Part of a small language model's weights.
Size: 16 layers, width 384, vocabulary 8192, 30.7M parameters.
Training: a variant of Muon for these matrices, 603M tokens, 9765 steps.
MLP neurons of a small language model. Each row is named by its layer, matrix (gate and up: input weights; down: output weights) and neuron, and shows model dimensions 112-303. Each number is 500 + 40 x the weight over its row's rms, rounded and kept within 0 to 999. Numbers have three digits each. A neuron's up and down rows have the sign that makes its largest values positive.
After each neuron's rows, "fires before" lists the tokens most often just after its 100 highest values on Wikipedia text that the model never trained on; "fires after" lists the tokens most often just before its 100 highest values on Wikipedia text that the model never trained on.

L2.gate575:419447469480544468480522506526538447499490475556513532529617464440483535542476526549513481547450512472528548465457575536493462563451534508451404472470548500421483479531528594519483487484562512512487500524517519512489511469534518542539428486466496519547528555507516570461461507582491542460497509531503550521406480505595419443510486489501500477510531543500529495589451519546576531501442525562518550526492530508491549466493462521541456460537483487511468533453507499557571492523573481500525485516526452521528549541477524576504510504400503472513488555472517514482542535518484519518
L2.up575:511475521467563531533506578462478490515500466512533475489519442546481543540565522516526499501534477478509478497453546531507494495477483555533463471538526460438539542472497519479508474483485512511484455516561530407494523497530500521512484509448502548468594492470523529479507542536524563442471418521491525544529485483527477474461531489512503487528511510494475491510532528489530520454524450488463486559541482468513504498449456466523504483501495495532472475472493474591501526531595491494492470467497478509476486533465616565493445481476518560482435513449489501394487550519480410460
L2.down575:503537495444504490486508484501508530532467462484459444513437426439472438485437457438465440438453474419495513425472534484530508471428426516542582441562525509497515544497513462461492514445449439542510507557544483377465469538498443488518477507419478551472463450526506448495474478493501524536456477541490517537582465514557396512431516477491547540544463511583432527544443499422552452460502519508490534530408476469508485490494480551482534456514485552546604514433545469505489514531492467458559570477520534480509465521522514493555536494449525434447479461501476445460487537538525472450
fires before: " |", " "
fires after: "7", "2", "3", "1", "6", "5"

L10.gate387:532460526466525543548503496492446417489533523508465511565481503502473561524505498500529475490436434517551492503503539520496457528468491450513509452472566537539467490503492470491463495492507522523425529501438485496474533536499430493454511511544531431527485440515507516569524467490488484512434488470522489495484499430484456449556481505519499596578490484497512518502490457533491523482533483527489493559489509449542495548505492483454498445540428554515522492503479417536474391441511476599491431500495504547531473494450523518471558456406492494510513588522479493550534514456534465518
L10.up387:442514554516548534502548519527470429412416548547523506454444429513545493561543535485543507511382495473568527496505520537547507510517540541515452492466502455461524562502488477537506575474515450572526439513459486577474488494460493488500479489501570495498480517504510498525510543460407488485465497468474462498476438560524588530507536493540455573532554506567487596487521481470466522538534487506462496428437564546538500559456479556542510531448446622403460544511402522499499501525560476480462491464493452528532498462510488528451558540514485550519398455456483442486473490488474485519
L10.down387:451504456535469512520605574444441410451485499578509472466468561538493496518553523475490472536421474482458459482475455500513482474509507590530402497514487500476523486493538569524507491507461524518505537479556508498534556497544445476548483471512487476464566471493467495536563530455529521556536505553513546509523489581483480516487552452478465519548562594512432551514490469520531530473578544542513539484468508529524441523535448565552550456502440433428537485499485630530543534540543507508562486495548591501501468468526453461569446546541464450550487492535543522470523441527441476493
fires before: "\n", "The", "In", "C", "B", "-"
fires after: "==", " ==", "==="

L13.gate137:533531491492464520593520566527511543437517444481484460494487497561454430484508531499514488507547497595542474527491537481474505566524443461510537591555486496439562506426534510501489486406496490518482479478455463441545546525570474535515507508519429433571488500521517538538545519498541463470467539444566484462451431445538516513559503522546477486419471583486500435555466579558490457493475450516461496520593499509432526502494468496495585529458503496471529442463466507510557445533482379497514445510517477535518488487497483411529443519506506513515493474528487532553461523457417468580
L13.up137:501489477540464536518624522415529501457455533455496544460466444508547445515534456462546476527534513522516551523541465456475505485504498565565530511435471500520513573522507539457439530502530512410509489530516468495519488515504504493512487441476403559424458488458553467472507552530482465413484497484521438509501520552526473496471479524471523459462550545512528477495498613535472495508463502506446524530481543476507480494486493537599553488469555492462509520498513549488448444453465491520525539448548477477485536535541460407485491480489495508455515479406496471458433464419483446504
L13.down137:511485525571450553481629466509483456488505506552495498512495466505557457518488467420513527472582485489469512460549493462480551569536533502547544521501524540479530486490487506516441548562454559474529470591460469435506439443528482493531508599498491529535520519472539481495479468554507519487541480390492576457510503474514498489582498478504540487455565480430519567458438470438509499544557485514619447551522528523467510483434576451449464483535451446499503501510439437500490475510440554559536548529481457494471498468540485483517515517442486497538486528431515451481442481525464469506
fires before: "\n"
fires after: " ", ")", ";", "in"

L2.gate81:455472518492460522551496473479530460518503487457528443516470510525509570514603595519505427455561512475539588465486459437535506471528472499480516447432494454477469513465456545511527431474462474518503509416465508474504548557458558468485490491507507549436573474487518520489519478522509546568474443504421556549462504459489376533413559486475474526541490531504485430498501522478496536461566488502486484457490517457506506479487578531497505529486488538461448471460473500584499553456578404504559475487538531485500524455486519571521553543447497502489491516519517508448473565456465497508
L2.up81:522499471433523547472501503531541506464445571465504495543591432524485518558532448571474558535516438553556478440458527540564494535596464506492515546526535474508425516381497509539551436444499543499561539536503608538542429560520486500485545469521499500510527512443485524547479419484501552568455492456504457498511497466522453496576529567447549485529490565545512525532473478470521498505460549590530476517488498466516443504498468572516480513486471459483529484559514527469489508507514541403482464466498545454462469494503503598454527523390514462457526473551533494483476436530460573570
L2.down81:479540545472493464452511466479563478481459351459530461485483450486560562548498529591546469533452463517581492478556541500550524558453461455451533439489543466444527471553403512544492498544519491465546493451565544468488483470499502507439513464414481470512510568541505551445403518450546564466458524529363524567437523440506475448558526476551508535523503552497507489489491468433509522472505457537568547473496454453476432526511532459452559506471493563484521490533480485417463504499524474517539515541491534494487511518451536476607509525482473521540464425502495433491440497485498436445
fires before: " |", ";"
fires after: "2", "1", "7", "3", "6", "4"

L10.gate889:496558386421493489571560456469425509488517454567537507494453499490493544561409546422507519481441473467480490561532501525504566530540566497466444546471519511485486447445514559500587446468436489558469499536477428503530525480500546526536475523479491450519516495552438496486537489494464409501470521423523524532506559451532441444473527486514498562437483490478522499450539464490489526569483572480443471560459592544448518526533526476550525484500490558454489487553504451458515530457514530537494478464503546472452517441504509545563508501497510562529571490500544512461494531511465478441
L10.up889:535498487465511510540531488491538523539536519488524434457478496501515507535456560539544517498476559486532450467527552475492515495462521479446463548466497479560519524410520620513479472434448511483515467581461448574526536541606480511499443563464477513555451510537481518485521497472404443443479491502469494475465561498524470501533532434488411466439516462456521501482504492529494586478506539507510516465501530489498489502423592546510546527577496537512471442526493514479590555452478540472493442494499514440482422454536495543528571512491613460471526501468504509432464476494529470476
L10.down889:513521432436515483518535532432475504527529451518508426561425505540486409486517522553517489584434512512484504481519492495470577518458520510510440467477529548519524498514511484423553551445492486508383469552459588539498524504489531578459512469443514476499501504518506557454531454483453450510503478512502517480481449539502442504551518481528553558482462481408518506472531473555486455544495544535511485506472597532375470481453463551471504502528547505499512446552496436517543582493509533526452452461444502509446506475474484526508385493515525548497536461504584439541514557499471423503
fires before: "\n", "-", "|"
fires after: "==", "\n", ":", " ==", "===", "."

L7.gate429:466539477496535484527504466457555527451519558455448511433522517557511497494505545498575533503406513502446476517483422544562503596503466521495563511548629495566574560496449506492526523555560482497562457545515488558472504417512483558560505482493515513450517539463489541523553523472520500447508511519520510546495465501440432548521536511517494584511487476434520535512469569483511533524512457561437598505581505533547522540503525461460529487436469524572474532501564473502529517547526477418538524501444566538453450430447501515475465547501519535473476499443393507439488534555548517485
L7.up429:435549506516590498586559439492547517438561548467477532490470538511471524480502481466495514559460468546463536509501455513504519550476454508512545520534587502530572562498496506519514532550526529571518480566446524600507491400520579564566460450524532538476514530482523505500516485444513515476512442570497536500459513486497484511551597470540473581532494521446555484545425523485556460482460425549414532440429514496573557545503428467437534506478400471584539560438547501491544531516568488445512449513447537528490478440447475531471463497497465566485475554435497536448502488497533496483
L7.down429:467509543544491489554487449490440499514523479405524516609518455467561514515473462507523459501576481506570516484502476535500532450538478435500469515495467534515489493491462501513468555504471505500486497485482512468460510454526474537564445544457523552539508511531558577533535517542508493492508531480489545455530460509484490536481531468473519495576530493268453456448467438507462421462501572485498523474468509530496481434468482541475499487503503524465474532491516523491592515565498552575484448505501438456573440536536503484501564502434451466494524494524535527512488533470429456516
fires before: "\n"
fires after: ".", "\"."

L3.gate3:502511543510448460556421419525496430450542543514558485516473595517416527473561492507630492498493554516574553528488507508483512467438522454541485520515532512535480429504500599477421515543538521492515558532468490483519524528473414485496450441482438481462522514526414516568482504475548506503447475465503537567424519463507462470438439473450474517474452557533505508473449478496512473500521541504568479568503513514514469504547472589511561574470493466439536491411463466443482510548486526489535498466486481580558467434500469540507527488569533480562516512562535500478510514451482527431
L3.up3:457487527473480476499404515528535463472554442480467491527503508494439498540525505495544490525417577530501470542538510464536492416467602522540473516563467412426517510463443542484446512416451475492526497460508497512557545463483412511511436523511494477574444499466482546512449611474574555506445455460507541545518511500468432493585464505463489583476520508490508520548533476487548474409523582506552526504513560520495503452545552578509551545537473560514433456467463472496452498499458571487462468530503481584539492557503430488587514580536532542492503532500458515453501563506490572465
L3.down3:527539467475511522541493522569516474530529485508541549526497552451504444590489510517470503497500476515495460525484568532466409422521537501523478503522483494524456441524480578532535446508487531504466477487460543550564511509489463497489436514481512508513437442502432527530525511489543498496498481425448495521466535470449530484476512510475474563486454503439459501561519524460524441545552526467564573522580493523466497506452547587535545507535505461403502497412484448479533541535491515478497456471475494564508491443480434467568538547552494399539501543519508535476512511555488485506
fires before: "\n", "In", "H", "B", "The", "-"
fires after: "==", "===", " ==", "\n", " ==="

L7.gate45:562461454545466488501492554449547472565508549491508455497482522551529476492505554517537474490540453551492533517503517517422483455476459531486530503542517451495538406499486579500512455594510565473535528501419502521583479504566505501470563513484540493540511411534370486428586480499518457446499491513439431486486481528492430491499536456485519505543496536446520508520454494482502520525515517518517568437461397535555450475504364492459538534506459494520496538478558603442518529483530520401545471476519525523467453521436477507431485469511515549441504447484429563481541494490495457433
L7.up45:485464555528538493544538433471533473492548456489489462529487550469563456466494533558447472522427470520479464472510498532451518508520440523542555516517520467469481486541554509529543469524522438464557504520442513588547514563549497425519514512501481522525508513546477543502571576523541612509487508543491548436536507540446409447504576464455468521507523474552517519542443524527453502530429509504461519493462489503598470498470388477480539503518525508489555517487547538475461517543545521498540488535549533533489463555500480518445421497553571550423512412414439566478462533468438430441
L7.down45:444517499506506457531571462489551430490544405510515525617500501409554509520476516545429504487527489533531429510454507514494456541480424496528542446478483507439499455618503508513514445529502494519516527478512547515473533512534535442523508512543482502537514500559539512499470516521461562508494491539427562428565547524452508453482519483533545529514492495415529498476484502500504452520543515576511464445478452513560428511458417480486485499603532433517471486536513578517538548498496465425465469526587510514466497511569477473498515483564545502463484511440455555405478465430480507485
fires before: "\n", "==", "===", "The"
fires after: ".", "\n"

L10.gate198:533485540499471525507530491581462555403489519475509496512504507470549436494428486462508489516494542482462449529465465578504539517507466480527464559457492536502477593533486493466492489603407536514504557489462458489500593539559471520510499534490483483545473486547531509408466485446503473495523522514459563432509429461493487477602519470490509512513462469538513499545464461514509389495490479533559434466497589499553487548525488435527516498495429444455538495470481505541529518509476487559523444473497459596491463488518500458560495452494478546556464438540497489483485497500529488536
L10.up198:488558465456463508533487506524520572487505549447473601425538517506519442537468492524532574493507533505477537447573465513491546559581436493488449472488449449492524525503517503500485496549538448600473535536481444469486428542592523483493439500502484518534463544519462502544545482560526440515583550573496519459521433485512510524502478533527461534574520472527512490447532505503430503512569537466499543497489527482427521553522481488462513505521446472552424468561541593541505497491527573495516533490517505519538524482439488476481497494485478543487486486489578547489466505421484544473
L10.down198:466488481523383571499492481590504506477484520461526552456460568478513480551546446514565530507533555546500507492546469499475539497525507575505490437475484462463492584516456460525535482521572508516471506567456545445587511481560498505494411470478487470536422487507521442476474559529472434518478498564512505476554462493472448509541511507510519523446482511579399556421521492518513512534556486532510503481491577439457494512567554585515510470547474527512458531534518452563533467554551500510451538536520454507500536565474544454498539479422507541532537490528478481494462480509555490537
fires before: " |", ":", ".", ";", "\n"
fires after: " ", "1", "2", "9", "0", "4"

L12.gate27:505508494524514475491571521491513532546481517479433507495581418489540493419473489493520462416526507462532520484456553459510455584594455512498555482449549490449528455538526531438425547493520559478559522471456493520491524528442503517520483509455522518461482420468479418522528463458521470481426563488485503524514532506564491517465400467542552511451464544486504518553421532483575478523474376499588538435402496484508450562496449522537483506528493533542469522433490512478507539527541475516497560510475403468494475458507457434475472533485512508475488483544473510487478437480539560519
L12.up27:521497528503474478487558436544516491475524577492505469437550446504489454526439453494528521555439520527458567492474392515511495481437544560515541471498550469503499508558528486541470436510493494556517511505471523505549452560524500581501555537499487469555559544498494536496495465526523508501481551499471503494531498458516448557534484414457500493458502464536521531517500439476500565537594441576479555463501531545430520559458524505551459529475552454463560483561536550495455428546474488493504432434462490571464535493526564524487499487495487497415434486580444532501496544576452477456
L12.down27:483504459534452526485582443426494522566548538413479508474561432549497523422457495459501513511452502460523483483441528523510533537541448574463529473449442478480536509483419542477494507544481459499482517446527546466502530502463519604539567451448433515497527466541507391518485532523528543541489438465487456521518532479519515529547542579512512513550506496554426451526491458490508477497430466462443564445487585475498473515509547497510436490454489561510466526515522488506505522586517554473531496440492474476567528506458506466541461479578540463441509470470527488507445515462454548455
fires before: " |", "."
fires after: "3", "1", "7", "2", "6", "4"